config = dict(
    d_mlp=1536,
    activation='geglu',
    norm='rmsnorm',
    norm_eps=1e-05,
    attn_scale=0.125,
    init_std_up=0.0333,
    init_std_down=0.0,
    warmup_steps=200,
    decay_shape='linear',
    final_lr_fraction=0.1,
    train_tokens=457600000,
    dataset='wikipedia_en',
)
MLP neurons of a small language model. Each row is named by its layer, matrix (down: output weights) and neuron, and shows model dimensions 256-319. Each number is 128 + 24 x the weight over its row's rms, rounded and kept within 0 to 255. A neuron's up and down rows have the sign that makes its largest values positive.
A block is one neuron, or neurons of one layer that tend to fire together. After each block is what it responds to, as a language model described it from the Wikipedia text at the highest values.

L3.down70 [146 129 140 112  70 146 130 114 122 118 106 136 112 134  95 111 134 115 147 125 113 114 106 145 120 176  88 168 119 138  91 143 118 120 122 150 109 104 126 110 113 136 147  76 119  80 153 140 179 151 171 131  85 147 120 114 129  97 145 126 113 125 127 120]
Description: Mid-word continuation pieces. Middle word-piece tokens inside longer, often proper names, right after a short opening piece, e.g. Le-is-ure, Le-ed-s, Lo-ire, Le-ip-zig.

L3.down1014 [145 154 137  94 123 195  86 139 125 121 123 134 116  72 116 118 120 112 145 162 108 136 112 119 142 138  86 159 128  96 161 136 129 120  84 120 105 118  96 119 130  98 121 118 115 134 143 147 131 120 173 120 160  53 124 182 139 136  86 155 143 137 134 129]
Description: Separators before stats values. Spaces, pipes, colons, semicolons and open parentheses right before a number or value in tables, infobox lists and stats lines, e.g. | 0 |, Police: South, / (0).

L2.down147 [146  91 129 125 173 151 127 179 106 145 149 123  99 118 137 127 113 122 100 135 107 143 118 152 126 124 134 137  97 110 111 159 142 152 189 109 158 143  88  89 126 139 171 140 145 127 106 114 136 145 170 121 141  86  92 125  93 145 158 117 172 129 122 122]
L2.down547 [127 106 136  89 149 103 128 154 184 103 115 125 117  95 128  94 107 122 124  95 148 142 113 122 131 113 151 103 160 115 157 171 130 108 103 107 140 113 143 175 158  98 108 131  94 125  83 138 125 158 129 144 122 106 131 155 117 118 159 124 174 137 162 159]
L2.down813 [114 115 157 120 107 159 146 142 159 125 143 158 138 128 124 154 108 120 120 114 162 116 133 122 149 116 104 128  95 113 162 131 103 128 149 157 113 109 130 136 114 130 135  99 105  93  95 152  87 123  90 127 138 146  99 144 126 100 116 147 138 130 152 117]
L2.down1282 [132 155 129 125 128  67 140 146 155 149 160  97 105 131 135 122 101 108  99 149 140 130 130 128 135 121  94 162 145  82 129 110 136 116 158 112 135 128  98  96 133 130 148 127 115 125 136  96 154 103 140 153 119 104 143 120 110 159 102 107 155 124 125 124]
Description: Wiki section-heading markers. Opening == or === markers at line start that begin a new section heading, strongest right after tables or lists (Track listing, Venues, History); also - bullets in infobox lines.

L2.down522 [124 124 135 120 103  89 162  98 108 132 142 126 129 139 147 142 134 111 126  79 133 152 147 133 113 121 103 114  98 120 113 148 141 136 134 137  99 121 166  99 158 133 132 176 133 120 125 124 188 128 145 127 137 129 133 190 110  82 130 126 106 168 163 132]
L2.down610 [130 134 106 106 119 155 134 109 149 138 114 132 118 139 142 106 143 118 142  94 154 135 137 145 131 138 122 170 132 119 194  98  96 136 120  95 172 109 107  91 144 168 119 126 144 126 144 122 127 127 156  99 180 195 103 171  94 128 124 137 156 122 188 105]
L2.down933 [135  98 145 129 148  96 140 141 134 117 128 111 107 133 102 109 122 147 107 132 140  96 157 132 122 138 155 194 113 134 126  62 140 143  85 107 133 135 107 125 117 118 157 115 115 148 150 126 146 105 111 134 108 117 118 105 127 117 108 124 141 134 135 160]
L2.down1070 [ 98 122 107 115 128 106 123 112 109 138 143 124 151 136 128 105 108 125 131 111 129 119 142 122 113 154 152 101 128 100 114 116 116 131 107 112 108 135  95 133 138 164 116 126 136 131  80 104 152 136 128  85  85 116 105 166 137 104 117 132  97 160 137 126]
Description: Mid-word fragment after short prefix. Second word-piece of a split word, usually a name or rare word, coming right after a short capitalized start like We, Le, Ste, He, as in We|is|s, Le|is|ure, He|a|ven.

L2.down24 [114 118 136 144 128 152 123 146 165 107 142  91  95 109  91 147 111 121 102 132 103 123 115 165 110 158  99  86  98  75 168 161 144 122 127 150  86 124 159 117 106 130 153 116 104 144 132 132  85 116 106  92 129 165 126 121 102 124  99 131 125 115 121  99]
L2.down291 [ 82 131 117 108 130 141 118 124 127 135 125 129 100 128 147 105 129 133 118 131 125 112 161  88 158 122 138 133 111 120  91 126 117 112 107 107 137 113 148 106 115 133 168 115 169 150 139 131 106 112 132 163  89 119 140 133 127 125 120 128 105 110 155 124]
L2.down467 [105 115 133 144 136 108 144 100 150 104 161 101 110 161  96 126 121 114 141 105 161  89 145 140 133 152 123  92 153 151  95 125 130 163 154 167 153 165 147 115 104 138  97 176 112 151 132 135 163  81 168 117 171 107 140 124 166 137 122 110 135  99 111 151]
L2.down1170 [181 124 132  81 168 110 119 129 129  75 121 122 144 136 119 108 164 162 158 132 146 126 118 211 114 162 125 159 171 127 115 130 141 122 128 110 133 132 154 107 134 193 161 140 134 162 165 145 184 157 143 117  68 120 140 113 114 142 106  71 123  96 100 125]
Description: Year final digits. The last digit of a four-digit year, mostly in full dates like December 7, 1999 or 2025, plus some word-ending suffixes such as -al, -ation, -er.

L4.down453 [143  84 135 135 152 147 136 116 136  95 131 156 130 136  90 120  98 102 122 128 108 133 130 164 152 155 165 146 109 108 166 147  95 104 117 151 146 156  99 103 110 156 133 122 138  82 144 122 116 149 139 105 131 138 125  80 114 139 101 122 103  79 116 137]
L4.down948 [107 137 154 126 156 100 128 135 116 128 147 144 106 115 115 159 140  85  87 101 131 127  82 146 134 115  93 124 157 129  97 126 113 131 119 151 134 164  93 117 182 106 131 121 102 124 138 106 108 136 154 126 106 146 140  97 138 153  93 115 162 135 147 129]
L4.down1355 [136 116 108 113 151 101 144 126 178 163 158 159 135 130 147 108 127 129 143 145 121 128 149  94 100 129 125  99 105  94 142 157  72 106 170 129 111 154  96 168 134 128 105 126 127 100 138 114 126 138  99 124 174 146 170 112 101 134  80  86 134 120 122 146]
L4.down1403 [136 116 178 136 129 124 126 139 138 133  86 138 128 130 129 135 125 132 101 120 158 126 160 147 139 139 130 118 138 132 177 145 100 110 157 166  71 102 100 167 156  89 117 122 110 133 157 104 116  78 162  90  69 151 151  83 142 161 111 140 130 110 155 123]
Description: Year final digits. The last digit of four-digit years, mostly in tables, section headings and list lines, such as 195|0 in census tables, 198|6 election headings, born 199|0.

L4.down303 [119 161 128 123 134 113 161 115 106 162 120 157 146  92 119 181 123 156 176 110 126 145 140 152 158 138 170 111 145 139  77 153 106 107 143 114 130 154 121  90 140 122 137 164 185 108 120 110 135 147 122 157 166 101 109 121 126 105  79 107 124 116 175 162]
L4.down320 [161  97 180 117 100 137 117 114 157 119 137 146 136  73 137 120  92 171  81 146 100  89 100  96 111 181 152 137 163  89 126 123 164 110 122 151 111 109 121 157 127 113 139 134  89 123 117 149 114 117 156 139 155 137 162 169  94  96 186 129 156 137 149 175]
L4.down493 [177 108 122 140 160 121  92 154 164 128 151 152 175 123  95 132 116 139 154 145 198 148 133 115 133 130 140  93 102 158 162 153 116 127 152 189 126 161 134 133 130 106 125 112 191 117 111 137 129 134 184 161 120 173 135 135 122 158 134 105 134 119 166 123]
L4.down1180 [120 173 120 184 160 103 150 102 132  95 104 107 131 130 165 123 128 141 119 121 157 138  96 145 142 131 141 116 135 112 135 112 131  87 121 121 129  72  89 117  97 138 122 126 153 138 156 148 119  87 120 170 141 107 138 151 144 141  89 135 176 145 137 155]
Description: Wiki section heading start. Opening == (and ===) marks of a new Wikipedia section heading after a blank line, as in ==Track listing==, ==History==, ==Deaths==, plus a few stray mid-sentence word pieces.

L4.down394 [139  80 132 105 125  89 137 153 169  67 104 132 111 101 136 158 135 102 150  68 116  79 147 145 124 164 140 104 122 114 133 136  94 161 147  87 109 130 141 117 139  96 129 167  99 154 143 143 147 151 129 137 120 166 151  97 172  96  98 156 107 139 121 128]
L4.down460 [138 109 124 121 105 163 117 133  93 120  96 140 152 137  91  84 132 171 112 102 121 136 156 159 147 131  90 109 108 121 120  87 106 122 122 202 135 109  88 156 110 153 122 154 134 149 172 142 129 105  86 125 172 120  89 137 142 110 159 149 114 135 159 133]
L4.down687 [ 93 134 147 160  89 185 135 156 113  59  90 103 134 111 161 150 118 102 142  80 112 108  92 139 115  89 126 162 117 119 150 130 123 113 157 117 125  92 123 117  82 140 129 135 132 128 157  92 167 163 106 113 111 186 133 136  87 145 133  80 132 119  85 104]
L4.down894 [140 137  86 112 163  93 133 124 129 124 101 153 121 159 155 141 125 182 179 120  92 136 133 142 117 151 125 109 147 124 149 107 117 188 176  75 129 117 134 133 118 129 127 150 136 136  82  92 138 136 115  99 162 165 149 122 167  97 139 154 150 155 146  47]
Description: Verb-completing suffixes. Final pieces of transitive verbs, mostly -ing after by/after/to, also -ize, -ate, -ed, as in shut-ting, se-ize, rot-ate.

L2.down297 [136  90  88 162 114 125 171 120 133 132 106 164 109 139 119 112 138 106 167 126 100 128 112 125 138 127 144 131 144 127 135 131 152 135 148 141 122 104 120  68 163 119 128 133 167 132 137 147 148 112 139  85 137 147 109  94 159 151 131 178 133  91 183  99]
L2.down577 [ 98 101 109 113 123 139 137  95 114 139 131 113 135  82 155 128 118 127 110 109 125 116 151 169 187 129 142 164  93 157 136 116 133  78 130 106 130 116 108 151  98 130  96 160 115 141 143 176 134 162 136 103 137 121 103 117 113 143 133 118 118 104 112  61]
L2.down705 [141 132 105 107 128  86 164 106 125 147 101  94 161 118 119  89 157 123 167 125 139 115 109 128 127 114 126  99 120 148 116 115 145 162 112  70 156 127 134 106 109 129 119 108  86 150 129 130 144 153 131 107 138 136 148 133 160  92 155 155 161 160 127 139]
L2.down841 [152 144 107  87 118 137 118 108 110 175 128 128  96  98  92 142 158 148 101 111 106 186 127 135 142 114 146 169 108 114 118 119 113 136 158 126 140 110 167 145 108 108 114 125 115 114  90 119 157 160 151 183 165 121 105 137  78 105 118 137 105 162 111 142]
Description: Mid-word suffix pieces. Subword pieces that complete a split word, mostly suffixes like -d, -s, -ing, -ul (trade-d, runner-s, Onci-ul), plus colons in infobox lists.

L2.down456 [173 116 132 129 142 131 112 112 114 141 141 118 137 129 154  96 133  72 123 132 123  78  80 126 132 105  95 140 146 150 149 113  78 138 121  85  93 112 171 103 126 140 126 111 113 107  96 160 143  96 174 125 105 124 127  70 161 125 130  90 156 109 113 140]
L2.down516 [142 131 138 109 127 155 132 108 149 138 111 138 153  93 110 166  96 112 157 139 105  96 109 138  93 111 130 125 144 186 100 134 109 134 108 136 168  89 124 126 172 128 119 140 150 129 180 142 171 163 119 128 107 107 109 135 114 126 146 120 125 150  96 146]
L2.down633 [136 114 131 117  96 122 141 130 142 136 159 129 149 158 140  99 124 134  98  94 119 109 147 116 133 135 154 110 118 180 195 142 140 107 152 115 130  90 123 201 130 145 119 117 164 182 105 144 212 123 133 157 137 153 109 115 143  92 115  73 161 141 110 163]
L2.down991 [126 162 102 131 143 113 135  83 140  79 131 124 150 106 117 130 166  93 120 109 118 119 163 125 116 116 134 104 138 119 151  83 175 127 146 148  92 134 167 122  87 148 146 141 144 181 114 117 114 124 179 174 132 137 146 155 155 136 126 106 143 148 112 152]
Description: Year's second digit. The second digit of a four-digit year in dates, mostly the 0 of 20xx and the 9 of 19xx, e.g. "14 October 2015", "1955".

L3.down141 [157 104 102 141 127 142 164  84 145 151 124 123 141 121 117 156 173 135 123 123 122  72 178 118  89 141 136 109 141 121 117 138 140 126  69 134  96 145  87 107 107 145  82 102 111 154 155 160 124 117 120 130 113 108 136 112  93 115 112 113 158 101 129 121]
Description: Word and year endings. Final pieces that complete a word or number, mostly the last digit of a year in dates (201'5', 191'0'), also suffixes like -ly and -s.

L2.down92 [141 111 116 127 141 166  88 157 168 100 134 114 119 135 153 156 177  93 139 109 132 129 124 151 142 113  91 144 162 189 159  83 118 158 100 147 122 103 164 132 142 152 131 122 122 153 131 154 168 106 131 118 159 152 153 138 149 165 139 119 148 111 110  89]
L2.down427 [120 175 137  94 115 126 116 167 111 112  98 153 156 130 141  84 106 141 120 169 109 109 142 115 127  97 155 169 125  65  97 170 124 154 119 105  87 140 114 135 161 138 130 106 177 108 103  77  95 133 101 133 139 123 143 115 101 143 125 142 116 131 125 130]
L2.down678 [101 141 136 129 128 139  83 106  97  69  94 112 116 138  99 168 146 157  80 105 119  91 128 143 138 126 108 101 109  83 136 120 134 100 118 131 154  81 129 162 158 143 111 125 108 150 109 131 135  89  73 123 144  96 134 149 109 187 107 183  99 117 142 153]
L2.down1086 [115 142 183 132 100 129 137 162  99  90 161 158  96 143 121 136 116 169 181 186 156 148 112 119 155 129 129 111 128 111 148  61 126 136 111 153 153 106 155 129 119 133 146 156 133  94 106 113 122 114 107 104  96 134 145 126 162 144  79 106 129 117 113  78]
Description: Coordinate and number digits. Second digits of minutes or seconds in coordinates (30′0'9'″W), year-range endings (1997–98), and mid-word pieces of names (Raiders, Ujjain).

L3.down800 [ 81 126 129 147  94 118 115 107 134 150 124 140 135 137 146 162 153 163 145 125 134  95 130 109 153 115  98 135 176 142 142 128 111 127 130 131 119 141 181 150 129 137  83 117  89 113 120 136 165 125 142 104 107 104 140 132 120 120 124 125 129  82 133  86]
Description: Line-start of rows and list items. The first token of a new table row or list line, usually the space after a leading pipe or dash, e.g. "| | Labour", "- Cueves", "|1990".

L4.down361 [131 154 126 114 154 147 117  97 164 121 173 124  97 143 131 102 148 136  89  62 142 122 102  90 113 147 107 122 128 121 138 153 133 183 143 162  92 134 146 153 123 127 117 104 115 114 103 176  94 105 125 117 110 165 142 159  71 150 143 135 137  87  73 160]
L4.down805 [110 186 111 133 131 141 103 165 136 130 137 121 109 136 140 126 106 168  87  77 199 135 132 147 150 148 190 131 133 130 124 120 152 199 134 140 111 108 142 132 127 120 138 153 103 124 102 133 172 120 135  88 155 182 137 141 131 163 147 122 143 148 134 139]
L4.down977 [120 151 118 162 129 139 144 126  92 139 158 113 125 130 119 113 137 169 121 119 139 123 117 156 121 138 130 111 118 159 138 122 164  87  99 145 154 100 117 151 138  88 168 113 121  80 146 129 152 147 139 141 123 124 105 166 125 146 157 124 161 118 155 125]
L4.down1474 [146 101 149  98 195 144 139 140 174 155 112 136 126 123 120 125 129 144  95 108 169 159 108 145 118 138 102  97  75 148  95 129 104 138 107 137  97 123 133 154 133  96 146  98 135 129 115 143  94 150 153 121 139  97 162 116  98 130 130  87  96 133 111 161]
Description: Coordinate seconds digits. The final digit of the seconds value in geographic coordinates, just before ″N/″W/″E (39°47′29″N, 88°30′57″W); weakly, mid-word name fragments and table pipes.

L3.down748 [160 122 146 149 115 138 151 106 125 118 120  98 159 132 135 119 138 115  77 101 130 155 130 143 146 207 139 109 120 168 128 122 157  66 119 124 129 132 130 155 139 205  90 142 102 144  95 131 190 107 134 128 110 110 128 178 127 117 117 112  91 164  95 145]
Description: Sentence-final periods. Periods closing an ordinary sentence in Wikipedia prose such as plot summaries and biographies, before a new sentence or paragraph ("…with his father Vishwanath Rao.").

L4.down265 [151 114 147 112 138 126 148 118 136 140 130  94 133 117 133 123 143 124 160 144 131 141 105 154  99 151 131 146 129 162 117 111 150 104 141  84 134 140  82 142 134 134 125 162  93 106 122 124 153 126 133 106 173 134 167  90 120 137 143  93 105 142  92 125]
L4.down481 [152 115 128 159 104 113 103 178 159 136 106 135 117 139 149 158 153 115 139 158 165 162 110 118 162 122 110 133 137 118 116 115 170 119 147 104 145 102 119 141 162  95 139 193  81  96 142 152 150 114 113  72  94  99 147 166 133 143 120  71 121 150 112 118]
L4.down492 [203 104 116 120 130 151 129 162 138 164 110 147 153 172  97 137 175 134 112 163 123 108  95 127 107  98 101 166 110 123 140  93 136 134 127 107 122 120 119  92 181  86 118 112  87 151 147 151 123 143 166 111 132  95 167  93 115 121 114 133 156 139 172 133]
L4.down1272 [151 127 164 128  69 116 111 139 118  96 163 181 106 154 130 118 151 160 118 142 109 109  87 113 112 104 151 152 130  99 146 112 128 114 136 138 147 104 129 183 151 102  73  73 136 137 125 123 169  99 146 161 117 148 108 125 113 144 112 153 147 140 124 109]
Description: Year second digit. Fires on the second character of a four-digit year in dates, such as the 0 in 2015, 2023, or the 1 in 1989.

L3.down509 [129  99 108 175 125 126 109  97 127 144 120 131 151 178 100 128 147  96 131 124  87 146  78 134 172 100 120 136 122 106 169 129 152 139 160 108 138 125  73 144 127  97 144  93 119 144 156 131 127 123 143 124 149 122 115  98  82 170 146 150 127 134  82 144]
Description: Locative/temporal "in". The preposition in, plus table separators like ; or |, introducing a place or date after an event or venue name, e.g. Championships in Christchurch.

L4.down12 [ 89 114 103 114 120 130 159 137 129 102 144 145 152 108  74 118 122 115 117 153 142 106 122 104 138 138 146 114 130 132  89 123 119 126 118 127 149 111 159 106 138 135  90 149  90 106 108  88 146 137 140 100 156 155 139 121 136 117 144 141 145 132 143 139]
L4.down184 [126 149 192 144 124  81 159 131 100 118 140 151  82 131 125 152  90 105 125 136  99 117 171  99 147 128 155 140  78 136  78 150 107 123 127 127 126 127 144 146 103 139 112 100 170 147 125 149 127 120  95 103 149 113 168 100 126  98 150 141 106 115 134 120]
L4.down202 [138 113 124 144 136 134 147 125 112  91 141 169 163 164 137 182 146 127 114 151 141 176 152 150 119 132 114 139 173 129 146 138 138 101 118 145 106 104 123 121  69 111 135 129 130 111 123 108 145 140 110 111 140 125  79 132 161 134 100 150 139 130 122 150]
L4.down1039 [147 141 146 163 109 125 109 181 137 139 106 124 119 176 153 144 101 137 120 104 131 116 101  88 120 130 127 134 122 168 115 119 102 115 158 115  68 147 105 105 106 124 149  85 122 120  92 127 113  83 122  58 125 100 148 122 142 102 111 130 141  63 131 101]
Description: Introductory prepositional connectors. Prepositions or connectors that open an attribution, cause or concession phrase, mostly according to, despite, due to, by, following.

L2.down157 [134 110 158 120 150 146  87 138 156  94 146 116 103  86  96 150 139 157 158 123 113 182  87 126 145 165 171 124 130 112 116  93  97 103 113 137  78 105  84 124 119 142 166 163  97 116  96 123  99 135 162 104 135 122 140 133  99 135 143 166 107  85 130  78]
L2.down342 [125  96 170 137 115 147  94  83 119 145  91 142 129 107  88 161 174 125 163 133 157 143 114  97 129 146 169 155 139 118 128 103 101 150 136 133 139 136 101 104 135 122 119 130 167 139 128 126  73 124 166 168 114 113 148 147 111 173 158 166 163 103 121 139]
L2.down886 [173 132 129 105 105 124 135 154 162 109 107 135 138 122 112 136 167 179 157 182 136 123 144  97 124 139 144 117 171  82 145 118 107 114  67 106 107 125 161 107 162 147 111 152 133 157  92 123 119  94 131 127 141 130 144 171 123 169 117 108 100 104 148 139]
L2.down1178 [121 137 129 138 113 137  96 135 151 179 159 144  80 100 139 127 141 143 158 155 131 166 129 107 145 162 155 119 140 112  76 155 154 156  75 139 115 124 131 140 134 102 145 121  98 102 132 150 151 114 109 128  88 156 105 146 147 144  88 142  93 151 144 166]
Description: Digits inside measurement numbers. Fires on the first digit or separator (comma, period, dash) of a number, especially unit conversions in parentheses like (141 m), (3,810/sq mi), 1,230 families.

L2.down619 [109 155 149 142 115 117 120 120 146 113 103 118 131 100 178 146  88 138 122 114 136  99 138 155 141 236 113 135 159 101 120  91 165 128 181 153 143 158 163 130  84 125  96 101 119 119 173 145 187 198 138  86 163 126 138 117 163 115 128 161 138  96 135 128]
L2.down810 [144 108  81 137 138 135 127  89 124 120 105 146 136 101  82 116 106 144 154 112 109 153 118 118  96  98 116  87 108 109 199 119 153 125 134 139 111 156 153 165  89 131 199 134  97 103 165 113 155 144 135 155 117 137 154  57 153 182 132  93 144 139 148 128]
L2.down883 [134 139 126 125 133  94 139 110 156  60 133 177 113 139 118 163 168 125 110 117  94 113 121 144 137 128 147 133 181 158 168 114 110 157 142 131 106 162 155 170 168 109 117 104 142 149 137 117 178 174  91 121 150 155 156 124 122 135 146 141 162 122  99 141]
L2.down1309 [153 120 145 150 120 165 124 148 122 128 130 124 159 133 121 133 119  90 134 136  78 153 112 167  81  96 141 111 122 135 155 104 161 136 134 155 140 167  89 104 134 119 106 119 105 137  73 128 174 136 167 147 100 112 110  88 165 119 146 157 126 148 144 139]
Description: Place-name linking tokens. Prepositions like in, at, near and commas right after a place or entity, leading to a larger location: "born in Tinmouth, Vermont", "commune in".

L3.down1523 [130 137 164 141 186 130 133 141 160 113  66 107 111 123 123 101  93 107 138 106 115 101 151 100 136 144 131 112 110 152 129 142 135 125 120 117 112 112 159 149 174 143 122 143 140 116 115 126 131  98  89 130  91 159 132 124 127 111 111 115 135 147 128  97]
Description: Verb inflection suffixes. Inflectional endings (-s, -ed, -ing) split off a verb stem, mostly transitive verbs about to take an object or "by" agent, as in allow-s, head-ed, urg-ing.

L3.down558 [132 138 107 151 145 140 139 120 152 104 118 136 123 131 119  84 180  84 101 101 107 150 129  90  99 111 151 148  85 130 142  99 135 117 108 109 132 150 126 116 116 113 148 122 135 103  85 142 126  84 133 154  89 119 152 143 159 219 123 139  51 122 141 112]
Description: Mid-word and mid-number fragments. Interior pieces of numbers and words, mainly the last seconds digit in coordinates (30°29′59″E), also decimal digits and name pieces like Per-m, Can-ber-ra.

L3.down298 [134 155 117 127 122 127 145 114 161 130  93 125 142  81 130 143 106 119 175 102  86 138 174 117 161 133 159 101 113 106 131 144 148 128 109 177  94  86 158 151 128  98 127 153 112  93 126 143 123 132 137 128 104 106  98  99 136  95 118  99 114 140 113 103]
Description: Wiki section and table markup. Markup at line starts and in structured data: ==, ===, ==== heading openers, table | cells, infobox-list colons, plus odd mid-word pieces like ri in Private.

L2.down48 [134 168 161 126 153 102 164 107 138 115 115 106 102 147 161 130 117 125  86 108  92 149  99 152 126  90 123 134 116  69 151 138 128 158 104 136 153 140 131 110 105 119 142 132 118 168 118 124 153 155 148 136 123 145 116 111 131 103 138 158 150 135  63 137]
L2.down247 [143 112 118 144 114 122 182 139 112 153 164 144 143 132 157  96  86 120 161 121 116 144 116 118 108 143 106 107 118 136  99 132 119 132 110 124 151 120 139  95 128 160 122  86 115  83 141 113 108 145 124 126 122 173 102 129 111 172 108 109 151 140 165 147]
L2.down367 [133  78 131 162  95 115 156 112 131  96 152 116 104 191 127 133 135 111 133 123 147 126 159 168 116 146 147 141 103 156 121 114 148 104 118  92 150 156 109 144 163 145 147 136 164 136 136 126 111 157 163 126 129  88 154  78 171 150 106 100 173 103 139 113]
L2.down864 [143 129 144 136 105 178 136  84 131 107  93 113 165  96 124 148 134 118 137 108 126 106 117 132  97 145 145 112 129 124 122 150  80 137 153 156 138 166 184 151 103 119 141 130  86 126  75 107 191 170 106 152 140  95 115 147 120 135 193 126 161 143 111 165]
Description: Verb particles and prepositions. Particles and prepositions right after a verb, chiefly "up" in phrasal verbs (picked up, take up) and agentive "by" (accompanied by, helped by).

L4.down21 [118 106 155 169 157 132 183 129 113 155 133 116 116 123 148 137 150 116 116 111 113  91 137 167 144 165 120 143 124 146 155 114 165 141 160 141  99 141 146 127 115 143  91 171 166 136 136 149 118 168 133 145 119  57 123 113 158 131  96 114 154  91 116  85]
L4.down744 [127  89 116 144  99 142 192 118 125 129 114 144 120 128 119 170 123 159 120 106 115 148 118 110 128  94 110 129 133 134 131 103 143  93 121 116 128 137 142 141 115 127  71 111 169 133 139 158 149 134 132 126 125 101 119 123 128 137 135 136 128 100 135  97]
L4.down1182 [154 112 135 116 105 127 127 123 150 159 134 123 175  92 131 135  87  93 118 112 100 120 117 150 126 118  93 160 146 105 162 136 109 132 114 152 103  73 128 149 100 137 137 125 115 149 111 142  77  99 113 111 115 129 117 113  94 174 152 135 140 127 129 148]
L4.down1320 [131  93 125 124 142 123 118 115 131  81 135 161 127 125 123  98 123 150 111 154 133 136 107 129 123 129 109 119 143 137  91 142 113 139 140  93 127 130 102 134  93 119 142 142 123 114 155 144 131 161 119 137 124 126 175 103 152  92 116 110 135 130 113 110]
Description: Preposition "in" after events. The preposition "in" after degree or event phrases, introducing a year, field or place, as in doctorate in 1925, M.S. in mathematics, folded in July 1983.

L4.down520 [124 164 120 104 106 129 166 115 105 164 120 109 131  89 121 158 110 169 114  81 110 121 124 128 145 170 130 143 144 153 155 152 130 120 141 140 115 133  95 123 126 132 150 152 133  80 115 185 134 116 116 107 144 115 138 103 107 146 174 175 123 169 127 117]
L4.down840 [106  98 168 125 101 101 131 122 160 158 127 113 162 118 114 105  79 133 163 145 143 144 106 179  82 107 134 118 129  87 186 137 121 131 154 121 153 129 164 138 149 141 139 148  90 133 163 122  81 152 124  99 130 139 140 140 105 134 103  97 147 120 149 153]
L4.down849 [102 159  92 149 119 129 127 174 140 125  91  88 131 127 129 144  85 154 126 124 138 117 149 161 132 158 111 133 118 122  83 133 180 163 119 114 140 154  80 164  97 153 118 134 131 138 104 142  99 151 157 137 155 116 148 150 168 164 135 114 143 106 125 110]
L4.down1095 [106 119 115 124 120 100 177 146 101 126 120 145 120 129 128 114 153 121 132 122 129 149  65 178 108 136 117 140 147 139 101 109 122 141 120 128  83 186 124 123 117  75 141  92 133 125  96 115 147 128 105 128 120 136 153 115 113 105 108 121 100 108 116 142]
Description: Inner digits of numbers. Digits in the middle of multi-digit numbers, especially map coordinates such as 93° and 39°, plus counts, scores and dates; occasionally mid-word pieces of names (Sho, e).